python train.py --n_head=10 --weight_decay=0.019 --seq_len=256 --doc_mask=true --train_tokens=875200000 --steps=6678
MLP neurons of a small language model. Each row is named by its layer, matrix (gate and up: input weights) and neuron, and shows model dimensions 64-319. Each number is 128 + 24 x the weight over its row's rms, rounded and kept within 0 to 255. Numbers have three digits each. A neuron's up and down rows have the sign that makes its largest values positive.
After each neuron's rows, "fires after" lists the tokens most often just before its 100 highest values on Wikipedia text that the model never trained on.

L8.gate11:132150145112169144130115105118096114138125162133101121121100162127109136110135184104120129124155102123147158136102120102130142101115136128116142170108146077121100140152154145125124112141155092152132114111139127134109117103120137116116128173181123140115134106109112131139148139146084114098143146129123132162115162143132132149108139104150173128107144157105113116065159092061134144129137115125156126158094135121120097141173156101140114143089120125153158114091108100096100090123124151096122127127130164129121130125100101159099112100100165106103174173122158144148068133117123114085171087144134142113153114096121164137163142141132145130127120124148148068110156175118106158134083195100113136114093127137157116095088149130116139142157185123132108142077121172104158136157088098
L8.up11:107156185095101126162133106104113142116136139124104144053144158130140165150134132105099128119112120145071174145191123132106108151123129159129152101128162120122119162162136161133137113104116099155130148113148153109109077137131130164123115131075164118077128113129082124167158137116087158136113146093141106122129149141090141154125163151152099121108141117138126079116107130154137094145116107136153164118118138148123120158138136156126139110061138096153161133106168144148135115145109124071105098132104167107097122129106155148119122119153125089070199114153139119133144162111143154133127152108098105127112094131155160144135111146125109100155118156150134134132126082096093146120118140108097133122167123115129099110155153137100077136136108137121131120117150128152134125141162108
fires after: " ", "\n", ")\n", "19", "6"

L10.gate895:118106123141087118128132114159135116156109104162123127172148143154115131073110122058124113081148146115103126149091166162142158096132132142153125144112139145089141128080165126136142127110150110104126083162132130151131100117120136112148109130102138108132161127134176117120153098102137145090098123099108086110161105141094162082119120071106091138126133114113106123129166154147117135130084151153150114116137096125143121134143171151098110123134136125097183110135162118137157142155164105104137158158167139134152139097132119145090149079115123150144120126152149105090130154148099148135133137174147138105133115147133165144101150134160119105120130135136106111132141124120153139116093122126167105091130112133144146175146112129136162151086096094087141071155145089143102213120133135
L10.up895:138087130098088119141132116142106140125121133095108095173152124143099109118130144159129106097127146100125175157152132130123124101157137158128127159136132146117135126086143147105090117128083069139122095079122154098145111131135081132132132165113137077118180123113163109132138120096125141130144103163167134147087103159095081120187110129084091135078127118091154132102140084112110114123110144126088135120128125134134138135121129127134164111145158125052141153130111127122145131145095102131129162138086126137125146140125144103136096130111123143101115107169108113103167123123125098118144148164130145090187121159110132115106158074079109147137105139155126105141157113114125148129126117121118112127098141128164151152177158138143098135063085116131109108122152127142135117132124106
fires after: " ", " |", "|", "–"

L10.gate363:105127123127172139108118110093144158120128119131084121099140138111106161131132115154123128151165149086142136202191155076111143147142157134101111166131108151134125108135119100142128150132136128127085120142130155116127148131111123115142130062143068130169113075111117106153132148120172168186109094070068175136092171102128106098123088109133141170150126122160104100123125125081110139116182115160097140136109128163139116116113061148113125100148157117140120134161158104075127133158179152128125132090180115119112162116131111112092134140091111144095102134108096105148125127151119094098118164136079182128122126101132155086087118130150130144134109111137167073126155156140126119113130144160123134167105160124140137106146126111112112134125097129131138109121178118107113146114144152
L10.up363:112179149123109121132094147071122148152107148145118129148118149113139106124124138132138146105151138121100091192142128108111153153148137107153090063183116142112119141100156137132097107149105107116125102147137128109152127100151141091142110141100110126144095128089123083176119127113113156139109121142145096105151151137116131158107130107105114128134108106105101134109093157118164161140167124139168103125137118169117136109167141098140147145112139141121086155111136116110136131142087098107138108119116134106151132152147127146142146106128154130107089085104104099107128173104169131137100132128073155108158153172120139110141119140110103166149104086134130106120144107111129138124152126097167129098145127138094081113174087121143149157134128126117112121131118204169158129103099139
fires after: " |", " ", "–"

L8.gate196:155159113088105130097141072104159132091128133140133160117082148169164138116142147139118160120118111098113137096140134123129115126126114109105125119135100116137148102123102156154119129132164124140132120137119139149165114185145079146144146119150128103127120189152119135146115167145114148111152113157173147150104138158100084127112136130137083108114132181117136087157134163139161135081086120157196135134145173111150128101122096137141146124113141158128128094178141140153124121152130106121120119128147091136088112159104138143113123103124153128139164101147161125180119136130137156113113091137094129161154093129140170129137153168089105151132110126119116156184126099144101169131118121151107096126127110163115112122071093121171126103148062081092109093125140095148136165135129110
L8.up196:140139118110132132149132133117140131121175122133155146170112121172148129103174087143142116142103080140103111133112134097178164107106137122175139131152150138118151137116129131150155122133124145111161113161145133166148125139111094130129128093087133134176161144103126099116130151163160158092100148079094122086158109132171107112097116118138120101154153153099183132153111146125109144103134150174144071152118136077144128146142142134146108092141096130103147140121147142120123163126138097119139144133168114110073110143115131149139120130169143119131186123142143148101100143173107138143100111112110183107141131135112162150149104164127167133110113134159167125135126151149127139121145128168177122143153130163122149129111116125153154124116115075153095112118136118134157111179140116
fires after: " "

L6.gate682:144151124147140131117143139069149109136106134120139133126152092153097108128149162166169112110159120138084136159118129134116105101175124111115151137121099163132129146118108131150134121116113129143134116147102124104091098159173146087152126139121138118120172180155140130131130111151155116122146208144126158118071151105110135151110101131171127133134177140138074110127150130126139095083093140108121150178165137120094088109153096127127107117129138151130164133117171112140111103118084135105100115128139185170089138177111134110146129147131127177131115110147120108152152119141099136147093151125126081130078148134085137143125157144111103099129137157139164107111134113118163134106086132080127136096105153153121133122150131125126126122123135154109110130111150132135139145164133159
L6.up682:143123147146138139118138096105137115174176109122070066140134130125093104104134166154124137133153136112167138153105090125131110123111102073128149130129156078103129088099139142163172130126110121139135134154140120090111130079140120139132103161147115080171109094090117123103113150115104121161133137105100133108095110130124149124120135102135081111118150159086123102151151129156102124087120135139162122129125163106143129106136119119119169125158123157148141120129110147133151099160041115066174128129104159139099135092096114123145138124165096107136082114159133162151124110158136121122127150142104155139121143098143154110090128131162157159119119133108149135115124162129110120119133120099140165114143094112137163103161147091122114137170174141109125098111157095101181136119107136
fires after: "–", ",", " ", " July"

L6.gate502:129138129135115159109152139114120132145143119116114142128141172117105138104096129109132100088179127101104107114134121105132074114121116136117149143116111127091116124131078141122174130120142102131142152173135108137108118142109155144138191097121101107167131100134135073129160119110134163104103155121119112163119157172134125124063136138193111161166120116124117126159188094159129111138122130107106152158104162148135173127138116138119142112136124120105127109147105132145158105134107160091175149125125122085098135146110157149125119113127145102149121189172115141140126122161109070149131136110104130142106129132096110091149104121148106068181148207134136111135156119136171131116121157091134103113141162174144184172127158111147146121113112122098112100132128125103131154124095123
L6.up502:115116117132116136139128159123122125113121137133121106140119088103083151165164164135135144130167070128116141130156117094137117149101156124129146124143094186104105128119121095137161134154150133123122115136119094147171145149125098117130144138117090075086190160119129114122123143114126139149132139149080117111133137105095146127077130100119114131115119099124129136157137164145109175120129142145117124083116118190193126107122106123110166111127102136134152110150095129140121093089131126157121155109165182108096106121088100145152174137115109167129121128124107144090124137137137129130127094137110144071113125153146109116151158104120140152108136195155176092115087151134132111115149148080135125141146125152123176146134127073138081194105115097129076136107117143136169130170110141
fires after: " |", ";", " "

L8.gate1220:185137140139104093070145135136087131107111120145145143123138099088135114117105117137169164145110127122091138115130108120136143137100091109144110129156148152130160096138124060117104168140156125137153168125089161130146144164149107127169134132106120176127159111131133135152082121137126156128094092085133128111143114136138106141130101109145113115116176146135075075111093097115137135117138127124126097116137130110162157067111139124095158148128118168080119125116088108098136148112141103121110089137170130111158167160105116112113167139128120103111155129146105132128133180122154150113089118076124112125126127093151078143095132115147160134116103116142140121115126115118077127116168091131124083098132132121144093101114089134100109143118139157129140094118093122093090127184065141
L8.up1220:100120121105082109119105138173107072116145128102134092109136121142106109085124094136102135109102133122183132128146119166133125136087151106143163068134116122164100151092162098146112099172127129112150134126126124143120136129128080135102142113067099156166128138129127161089139127130171136126146144110089116117119133126148127126157086086154124099159140121112138118137136165139172130113123159057128138140129157131093115161126121142130129116082124114146069137127124138122112127155208147114081172091148110115146159092098162104141144127142125147142081109133141112125144097102134164147127118144165132128142192130160115139129089139098088130101147124146149156128146113112114170138146148125123092129111137105149109169167120147091150125120114103142076139131141118086123152106101143
fires after: " ", " on", "On", " On", " August"

L8.gate1096:135088163110108157149130134116118182119134140122104163159124097095106100126145147133100089086115142155134154167152115148096123155123115122135129145123108167098159129129133140125101109143120102119100126116133126145082130135117153145113122131120143104140146089130126138137102158112081133128186110160097137156090122105130108141144079145149104120131114198126116140098128113166100111154137153105151131126129139125123145112128125147169170172097096126124090147119152107116142110180111136091174148146057140125124068148121120083098119120136144126160141105091152112144107100128111122095147176139115116167119119203142148158157132127091097119103133149146159105135086092154099121111112133132125109096120100132124142118131127148079163129087092114156171114141174090109140115102130114
L8.up1096:101144175119145152156093118113141133160149159104136122114146154117108118117123076133148123130127161143106098122176136128111108120109132092118160136087110154101134089140106131121124101132145126122134164124111149127142106124079153109127130128120154130129109149103092095127096142163158109153149107149095137073193120119143145112144147146101141135147137142129104137131112120115093148107121101152131129119097114146145152070112138148127094159120121124096137156135121094196117096140152137123147111115086098155073162103105152146092129119122115151162158170126070132158130158207103139116104130112124134134140138133130161168117109108095103138137144090137151139130116095172159143096110098123116110091144116135131146123129093110122107100139101078145110107167113131090139104124093140
fires after: " "

L8.gate1072:175139141113159153075120096141155136110164095165128157126093090110106163110103103107110118139163096155125097126190089102126137162127130130088120131132095105146101137103152111140102128059111168127140109125107120138147100147152144088139149148116131155162114119152138122107139134130119140144124109127164160138156109133114124147147148111151149080106093129107129144121134109119099109115154151130146103129135184138141106156133179148147113140139112149133146150131110127126118089149108142129095101149136141099126120122105145130131145062128148111146141130154104075128120188096092084142158131124142153120129101114151086097124085113171134136139113124122124146112116136107142107142091142081119146093108182120125132158080164132136123158187119108120135141144115110106094148172141101
L8.up1072:116147143136157121125095180145141098158171100134142093139131102098134103116138142105158099098112089094092138148152105126128078107107125145101136138132133219124164088126138123135111131140125157115123119106112123096150115124087105146140132096145105158102123132129140146131097115147111081157150092183073144098157133140103109134139148164126092114125141113123132102124147147136160146161113128147106121178108104110180142119163155130177116165155100140116091128137101128154094112099094133124058119128156123121146127108108191125132092140128118159142132099132152126121119118145101114094132123111131146122128079132167133140161113128106123107166152138163110127099134128128171102181108157120143112121184123128182125145131134090156084132160139126117139149158089127129132154130099149
fires after: " |", "|"

L2.gate337:114103135144123125141096142164133117127098139129108131097114109083156163111081136123145114144131127154151166145143101102127142079150115133150106138107116133142069111160127166176145127114172125139111158171129171126133132114210119166154132167155152129140107150123099107149167122143122099123126117136124105104129073128144109132092079118127141158124154112113123119115147102136166123096128109124145115180182150124140176113115143134125126119102119174092105091120132155150122147154131119127121179153152102182135132133145161132114099134104094080142170084190159119135116130103106127106131126156143125134123111143137129150141112141120128150088115145130092125133156145182153089134114169152133159114089126086138133126177125128129129131122139107123149088139121118187138119130096129
L2.up337:166121130117127159163120129083108093111156104121089119110130053176114082115120114159125101118109107100113094194096113166136120129112136117111080150123083112150134106106137144101150144114114140123091114158112129122175081147136142140124111095097205104165123103168140115177132169077118113118137104145118165128135134145159136155111162130108132115084118147111118130138145148164119161129139135124151133164104120158111095125140149145146139117142090106128109116142120064131150095128143139113118096130110140137118171189150158121103130122137170112084170124134158167125118080104142127115090145138172100115126116116144146160117120149163138163144104118122100138111165143169145126152158132104146100136103115160126114116084124123141109142103098119108155178121152094125120140157088127
fires after: "\n", ")\n", " UTC", " place"

L10.gate377:174122205116157150123122133178075129124120157139124128118126127134189103140130171110142116171131138103072094132118094122137138120097152141122151123121123091133147159167150102107138148098141152142104134110126140107152136140148102122077167095070119133108137144134139122118116178132135124099154108146128123144136117117131116060095162085130158127135115124151158117130150117119118143094106149117131132176102149124114151167123162152124129137129119156125124119132138171143092134138139136103130099175133128130121183192139154148077090148132143159126108123119151125174149127106109108173167137158145128112127117115139126143173123126097120116160141129128112131106097143132142124089090112110143062145101123115149099083136141114140085165139090119138103109139137184102108138156114120
L10.up377:191123175126129109096143155128093129093143104138124163145153119110190136155079119163124106129113154125078074135098156083141168110093187123140149121089116128157134154130123155103118161136134141147107108144106137174086120123116141127106149119177112166146152142115135162134145139135154156143118163120152127148114133133129107091146153107118186102117141142130139146168161093105182092109146107151158120110122176147131130153123154138160095136080116118072122134148177089108114138136140139116123152156148119104130140110127141122117109129125139117146154112104172111141130143143143125103116118142193121097127161111112102112139099156103098162161133121113142144162146171174144121122110116132131138118123138103136106155107112099130129129114065149111128135132125129159091111151123129
fires after: "-", " "

L5.gate469:133112143156160107076162130140112125149173130141081131144151180141069114122131135110118132140157126144100123145093093119129109126152157128131175142123120103152144123083138117124107153163119102073106161109129137168104091125133127139136136162132139124126110100115126158146148121123169119099103157143133122123127145127099081101109087113115144149157110117141123087138173083171120097070158130158102173140143115132155146136064114133136105128161126119150145141131098100159108152121155111152134180132138123109136173188085114137129132152138116124165143146168089120125121115149131137121120115128110087162125110135083135148172147162155112135107116136131106156104186103149133108162143110137115063131125121082094110149124133105143120138108095119143141142131112107167140077156121146
L5.up469:109100134118121158118124109164147128120114132125129119143118070077111105130095182112112071113135122113118114156105110139127169104119179126120152144128163100129158125160132139139106145141133159115162136176112145132108127127187093149150109084135095118119109170158138162139082115130090122095113155127136101131121219139127099152112083159163108149127089131133128112146109151149147112103173084163120110094078140122152118147097208120138108123123126129135131111159115104133103148090078156104119175144127130135142126144096131120109159156179155142117119150117134113089127134104138116141143169141093118140144119142129148141124082130124133120169139123107130097119143141137166105131116111151146103111152116105112156125109138139102164122103138128102136121135171120150158117137120150
fires after: ".", "\n", "-", " |", " medal", " a"

L8.gate1074:146146129137137134149128149126116105141113125154141129142162176120109135135126097144134162134145129121115114118123167137127124107170166133114128127154121123116120133119141095097100135196110148119118123127119157117129121153170123137113161120166126131154124144087141154124113104128089122132124150116116078138155145171100108132099110122125127146121094110145166099168050093089129133120118080123138099119128139120133162154138120121149123144115066156076097093150084066166134137127118171113144147093112107160100103129107125141109143068137136142151081137165163135101154100091144121148138116135130130129103116107153137127165152126150123146105141137141135155166153100137125121160154131124127143128169191169077108171165134134132136078136123134170121138100119139078146057086137121
L8.up1074:121134171115101178145134101167114152112106123168090130079129116104109135095110129165101124097157131138118131081115176094140108136065156087157151166119123135133080120116108167103177160101155123153091129114108121128150150119152117099142113148154112108141177119124118118161090100082134138150123093086104107134130125109112106130119089083131136174117135130128139123084143168146151123085082140172119133102161097112135146174098105141098108111116111094170098125125136100154129097161145116104135131133110151144111175168111120131122125144142099102124146090145146130102095116108160087137137152114150133158092184119132104130159164126127123115128162146099173102142159093138116126133175123108124092115127153149166130093133145114142098115107165107152132131100160107131081121185117129
fires after: " (", " |", "1", "-", " /", " "

L5.gate1207:128104123153134127157091127123132123114096138148148085173133147121090149110115140122093110114117134138090123121113144131191120119148135133144109143134072139119120142126133147090052105123130102129119119173135156120118156102093158165151172136126139118099140102144087105109152109128162104135126122116124150101153160161118125115078131135180180140150107177134148107118111110144137104070107136103125100120165133105088112082124119117109125106143129144126140096136099125141130153156147121136102120098131111128136145175160083169078145155140113106132150119131087138124087086120121115099150115148113115064122141166125150153149143116126107138115128126172114115147127070137131127070096141125145102117133140131152153147094113113124144147138131129126121107171115104148122137168127166
L5.up1207:091119122128093155137117102114123162135130111133114135115116173168160169135125178143134141104129171150093134091104169087154126140077113143151182142159094161089145131133159109110138136130141132140105180129115175129112121127124133143146129111090131135105126123124157101127154095135091104119175160129152101144159095171092144142063127162149106165105144154103098112159125109142126137100110109076106168123117117123109148135107160139114101142126066137114076118104122142188124130178155139124152073156151124143162136103145096152109147126144137142127138123150132194122166117137136100140162159120141101145154140153121123135127100157117163136130118187148146136145162090121098164108172114126111122135130121157154145126129132119117123135125129104131165120105147147139127153149109165
fires after: " ", "0", " ("

L5.gate622:148109171141084134136147160128163172161103118195149075122090118126133107058168185164148117142135121117118129122088143151110145139089152110112114160092150123135125109130154103143097134145106155091126168116171139100091130142138134131143157143101142122111093121134147114079154129153101141123175181122132146109099174156092132113178087116130108093137095165120150117119189150160131145113147110140141113139121137130150146113134083172146091101105111158139119145128115097115151143132092150144163130128113140144134090117096119179110100149138123083118126103097121115156096122120096144130155149118155128133121075123149101099125107149111105163103134103172128118117129109140073105119149147092174081094132101105143139134172159157098156113151141136136125112132118153112118141101127155
L5.up622:133134128193100151132092185121164120116096137160179133102117114172137102091121143105142101142111079107109127141117145104113075133113142084092118148105161124100136131154121131114156172103114119141128119151127118114094124150124128089124142138097142124117101113093142147123132089175111145125149159106119133089139148140071106134147114146105140129148119130113114105114145143143168160122125136144103091129138105127100148100121136167129107120094156096136174098112111130098150123137136172131138155154096148155121146117097154211134137180153100090122115113100113126143119108117126141136183112110104105136098101100151143169158124130124122180120173108139138077142100148126085098125196126128134122141108145122104150114120123127073113131124111122173112124147117106142137121137142144
fires after: "-", " ", "\n", "tt", "aged"

L8.gate954:097124152108126124109143108128082127152114119099141138083096139112153123059107143114124157135146115151119097173176178123119131145152151116128127118103102135143137140091092109120122090153132185127141130128092164126150109161188135109148111154135115110138107149056128151145127118161060148115133076109119146134132134137102099148126112127120134134135134133157128179103148115158140095141138112130164113170103111102151149131097119157158123133177140114105148118086114101083143174141133063114117123106166097141134099101116133126112155129146107142122106108160148113118154118140146116153158145144187118104125117127115132117108113136135151126155104097108109168112144154121125120146116117102120125164070095094132121151108088124137113136134151138154135078138113132122133176113141142
L8.up954:125125135121150102135122180146132161109130094156161145121174093110096115134107124128161135117100121116125130135134156093118118137092155082130149145091135111130156114099148137103125137112139119070119111123142082132129149144176137126149117138136081133165157105110118138123136139134099124144108154077098151107099107123171117148131157104108134129094153143140100134177089181140150134172111122145123076151101138128134146111160146143157124138151124176145132098143108145100103129110175149146113117120166128126098159077151173096140141097132128126096124108120140115153124108156137142139172145144162149150107167109134127121111131154141087157107147149120135121136169108158147102143113126126149118162147108176164129192127128110151115126106084141089110121117160120122144116105097091
fires after: " ", "15", "19"

L6.gate124:093083129099135163140156129119127157121130191123117110161137132079108085122111154125125112126136103102112121107137145132114125096160110124124153137099091147158116096148099137137081150101157130119086117149130122103125126119152099118172135094133111086108108130130129146144131099159155168128142154119114126152103142126140122128145120129103118158149125138153146116139127101080156155134142114127141154135109106117129137102127096115127131085129125152081135140128125124134116110178182119129168119128170106147082109119126105071170132117089148133128139058112098123117120115112118139117192124166101161130149119105171167138118108118113111111149168113157156044155166125173182143120120127107129149124126148125091130116148114096145121153130071072146079120148110116096164101123134061
L6.up124:090120136074113179125144130129117131123094145131132143128135173091112144167131155104109110135112114125101103131123129083131160101137083130115130153155130153145161145151114152117122156124155165131166122181163124102184093135190124181146160100097139139097097148074112134153161137141150140116114153104085139120135104153159137156116174159139143125142128141120148146133131120108133141075112149138129131105126131143115111120127110129130131100139078133116149112113094102148115118144140124138164162113121138144095129165092172161166167138126089133127174122155150135116182115136114107142127162125129151116154153129173147165131132176127137104150165142179120106162142137159193152082172128100113122115159101144133156139123106127126125120137108135156101100114130128116093137118121132
fires after: " ", "′"

L5.gate386:096118144098107162146135143171180148166093132111106101159107066136099104114127139122087111174110102136150127112067153130118125166166099122154101185121148126164087130116136110131119110115144127123157129108149133178088153151102100157123165147154140137102119126115140116121141100162108145146152180116123104130142119098192119117129101118111129152176077173108121117105143133123131121088114152128124114120090145126149135119144162132112122144117154149141126166111133111116054123077127148128148160127135121103086178168145148073113138085124099126131119132115093104121164148137173079090126119129126161107098159123111157142119101128125097122131136150153113129096103156118128136103113133065082109113124109143156143128096139151134152123118138116158115146150125146134125120126109125
L5.up386:105125107105084098118145126113097115137125110139080130110130156158119141105166139096162138155126099103124132102097110120122109126174134155110131137123107168123142149077103117136155108116090119122108129099125106126114140143127100061166098170091123122123114137118131181148121146171105091130167173064098128183187146139147137196141130110142117112120136133138097118125163151115109149117113132132141150123134111120105132116175126151121180145119115098069111105147122166132076094109125118147163162147138123107113173125168138116124138169126142084171131113076103137136150146099167127100126117119151112119113110117144102120092135116118135119119138114095108132127115124150106118168135139120124086133113096148124112105141156136193152144161152132130123111122155109121114137129131115
fires after: " it", " It", "\n", " was", " one", " is"

L5.gate1087:119158147121134119117129144136129141154090139101130145144145138147151103142118146137132116142137093201145155110082125145125130138119126133128164181125138116139119116139118112129132151119138153163075149121126129131089139125133149115126132143106139177117090110159101141163117097109141135119147107129162167096156153136140121126133119070122153131105118105176116112134139120128156122130150137133095101086146167112165117144148082161151145113139152119155173122133158080134151167108109148138134172153140107098133116095103125170102122132112159114086138148117097061091158092113141113137119130110130139131170167093175072133108174116145151136142169155163103123110155154144123108096130152149147102105183099168113087109137126162129114139107109166118109142142120134138121096156138155
L5.up1087:102170099123131112114082109101152153131123127112119140106143113122148153054098073116116121096154085181076185168113108128158144129124147130109134098137120123178137103116145139118131139135140090088095131134141134143124135103111136126135109081119178128134091146154133111155094141112139074164149132118114134098119135132097119139118101152148117156113145118186130130079159134131107148111103146114115091169157130135107140156152172136152140141094140118145150101107144135117161128132094144070133139118095126131123120138143118148062137102144115111109160134125150148136153097143147142097132168159154103132135118123168121169119149158135126121168135136126116134141139161126145092148164134106131109144156092165084102088148134118104164131095191110148111123159126129120114097114128135
fires after: "-", ")\n", "\n", " as"

L6.gate1258:172063141121123135127134109082096084127140123161117140140078143131114124113116156115091121128108166114119109152105131148114109181127145124138124115155120149140166129144153137152093139108139129123117094175129167115107145121119149150130102101128148133150148124036111088161123120135120186148128104117162133117162103143117114145136140092099098129105182131154127121112106102067157142126148136117109105118122103119155107109093127091174143114128147166122126134148085137150112147177123088151155090127152158178096161155105145123155126119134130119118111137121108121115142106098122140180107139140152088103133085157140157140078127157131201099137133114136164093108151121120118115106095072127121102134152102135094123150119116112112141165132157133153148121124137162124125125128140165
L6.up1258:091131108121129142145169146046138144090104130136149130140131140126146129098106073137081135079092081130119138137150122135122129122166086121111124132153117137127144118090112119173157139098112152096138087152104119150143185126164168159108107127088126168120175128117120173137120164098155153148090122106101124107105120153105104156083117149128155133131155115134117097095116120089175117169101135111122102125158102126135166183111130117089116159138164131138148153144114147134123146117105152156133162163179126125146108146135145149125169110089104107096150110114133122082139107117155153128115075157126142152109136154158170086122123154123122141120137086163129129132115113124136096113095108147113147149123128144108129115104091088108107141151159131102133115142141130127151129097149100
fires after: " ", " (", ")"

L2.gate677:119164110104094119102161145166147134134112121195102106115094153096134168137118104099142112124110121101121103121123163113098144129113132113128067132143114082130156145150123138157152126080159110129121125113123150113094131117125127137162127125141129123109104131124168112115101129157129110105149087158078132143149158117129158114121138114109083069124115112181123132125137176157133112149102150067153103096104112139123121148118177124143151169181150158099099126139152148143124130128156176062160129126135105124124171124097142107122134135166137145096148155162069128145140089096121144166121111176128086106152090109169131122113106132172106134126110126125128171156143166130123116143167152120136155128124094098100141155083122129117109120113141101141104093139117117114113110167152108
L2.up677:135149118124111148090192147097165127107112095119125133099105122129098118087133158128091122124157164109139131140164126157095059127150123100111135142126103119119122143076140135138145136114125156189143110124166113117099088107106154105165119125117143151133161143092173139140152144126155166093111109126140105147136134155168154135142148127114106118118163092126148136131175160082150122153106121116124149126110170115135139103121133128142131129134137112088126108140130092117117071182125112091130136127144120140094157073122152109137104112103150135174177126149144162117138163150142115124159130119078085132130157100186126091091118139133130095109131103086103131138136147168133088135092126109150134123146144111129113115133175121171136082115175162155123105090126116131108072128088170
fires after: " was", " were", " been", " is"

L9.gate469:126132148074114108133146111124115139180153124134139082121113145112125123144123133157173109144119182099077107111131179143119172154091112121103130109156109149137146109086132149120103157153142161131120153130102147121140170092120077128120131120108150124189147124139091100127157143141123181113181128153131116158103165147111137152088156100112131151137154137155131132148148132161124139086115171116184118140128142148147136169117117145103097133105122128117127105113175126125099134111147111152123109153120121124103153093080077161110157111151171152158121134166117159140101103112103113102105119131090144123136154134101138133124173169100126124106123097167147126125142101157141130095100131111137119117139151138121113109159107121124113107111134135133120115092136122122116169122142091
L9.up469:142150130122138149086135174151087131124106100152142142130125114118133153122128135110167133134133199073103120118114131131080147083097133117134105114140083159116144096096119143158135157126106156128167149163094106129133187160117126150118118078137167074159162148112154080129128123127160159132149117093127103150158097125100158138137152162159177104097135150147164186130158115132133124128150128119168170140061118130094145151133111119144140155149106139140142174096134095110135130098092125132123118166130096128133090137082129140159132122128130120123147148094123141117135148153098151142133124129130153169144084187109140153139118135095113115152118112134166098134129117167150127149134114088139167129136123159126133078096166089159156124121133144137095103145122146144147121115158147
fires after: " ", "-", "10"

L5.gate87:169103129109135091110111102128127140126110149129159094106107111150126098056145151128166128191117127117163106128132149158113103114178119121119082149158180122120184103162138161136136115146150111126130119147145130108096082127141081140079117174108129138121150129143174143134140139155104164138143130102144138116138130148125109116093165112144085135116139146145175126146087151122117143149090180122102092150138114170120136151167137149121093124114135124140155110138121121148117110131145102095148117115152111140103201140106130168137179111161153150143137143155107140167116180095147113148135124154095115130115162140115183092131149154142100094130125130103147178127131114113114148119139143120077123102131135102116071109124146100143124157113115124138116148159131151096139164152155112
L5.up87:155121145132164150175141130127075128150119117091114098201102106149089106123117120077144136130122143094132099152164154126078082104080149111123114214100113108118123099118091125109103127100120128115126071153113124120170160092139136109137094126083127107117124137138163103137152154144153182169114149140109154108116140094141124130111161166129197140128121127130124149140118133105124155115165132140104151164121087152092097148157121159151125148102147143110155139124116120080108141147131114115130110106145150119169116149115131101141123125150155139096103100114136107109134143101133111114153141104081108139119132145167137118125093137146109097114143179154091100128146160118116110098152129111127136156109112151137078125123130099134115120161150135160108118156139132138171175130139130
fires after: " ", " state", "–", " Country"

L10.gate670:155087138112171138135139107125117138136151147107155099160125127116110113145154132146094151137112153120104136143088149107146107125098113133102120138149149140152121141134155119134142160133143161123123134137128124148123115116079107171181111158135119139157147080136121134098115105143155155132130136121154110142159128123091146130169141128166101131165121157122085143164152131113125113128096111122147127154099146153135081131108134134132126133131094084118121126127151131159120092130141128117073147159142124132151161109109129099076095095092139118079124119102111129087125125184165138088149163148111111141143111152115103104112102163150113090117114129149110193137168163131121131094126105117105092106094120132188100090108072159106107146082110121127114087088159123114127128120165127
L10.up670:100112135133112161095133158117143145088108120087124079115157138118110146128084144092130126092127107136099098144148152112126092116123130140110166113096142144121127142140109137132143126129101155161119114101140096120108125101139116115114093129130138130108117117125120149145143091168114172097144111097141111145118173159108141142134079152117117166143131150125134101148135138094121114128148101137111154106116062141115110124120139144100171144085143107084152167157096093119131137124146133129138097129126169080127129165075185125125112147139135065103167082109117121131161121154139143099168156097092079129097159147154149138078136129144153132101101150125073151160100126106076157147130105148129115094159135129156134113134123161187115144149158134179107165114105154146156151160143110
fires after: " ", "20"

L8.gate184:164123136132146152116114096149133146135127130118106146105109132091138146066159137125135167125126083111132123123114118146095101148154120111141126143163134089087159120126136109137110114149121121128136151099127139132180150137145151122089114173118118138080083157136126167116152160137136146138146130087182125093117119141089148108153143119078129103128114106122145136105118152112087125122131129131119116114152139144111109134116155152132135151099089115108154103150136136114102155140171106116158130074107164121128133152134086119145111145137123092178153147122123156162072110188132110074133112119100122115127120127130166105157100158132081123116138118145187143119097132161084124146100161085068119087108114118144153136143152103097165143166120166099141147118096156139156113166178168
L8.up184:125139122143117138130142148110123144109175159137164198108141176116154117138149078148117118106103158087086140130100124119120180151154139089098160131106088102115109124124143125092090141099150118140130135107112110105150174106129147138120099147147191132112110152149168118094149146152126122152150146120091114150109103168097108133093123142127128121169148113138117119143137189103143182105171138140101163112133135139126165153152104123107112116151113124153136116119090109118111116128144160154159116137094138160121118131118126133093122135127135159086118145128149133171155143135112144169129098141147121129116103091127143130104119137142125116116142132095141092104135154100152116103125146110093121110207123107147120153139162101133094079135176137140151127149136108146139074113096158
fires after: "°", "11", " does", " U"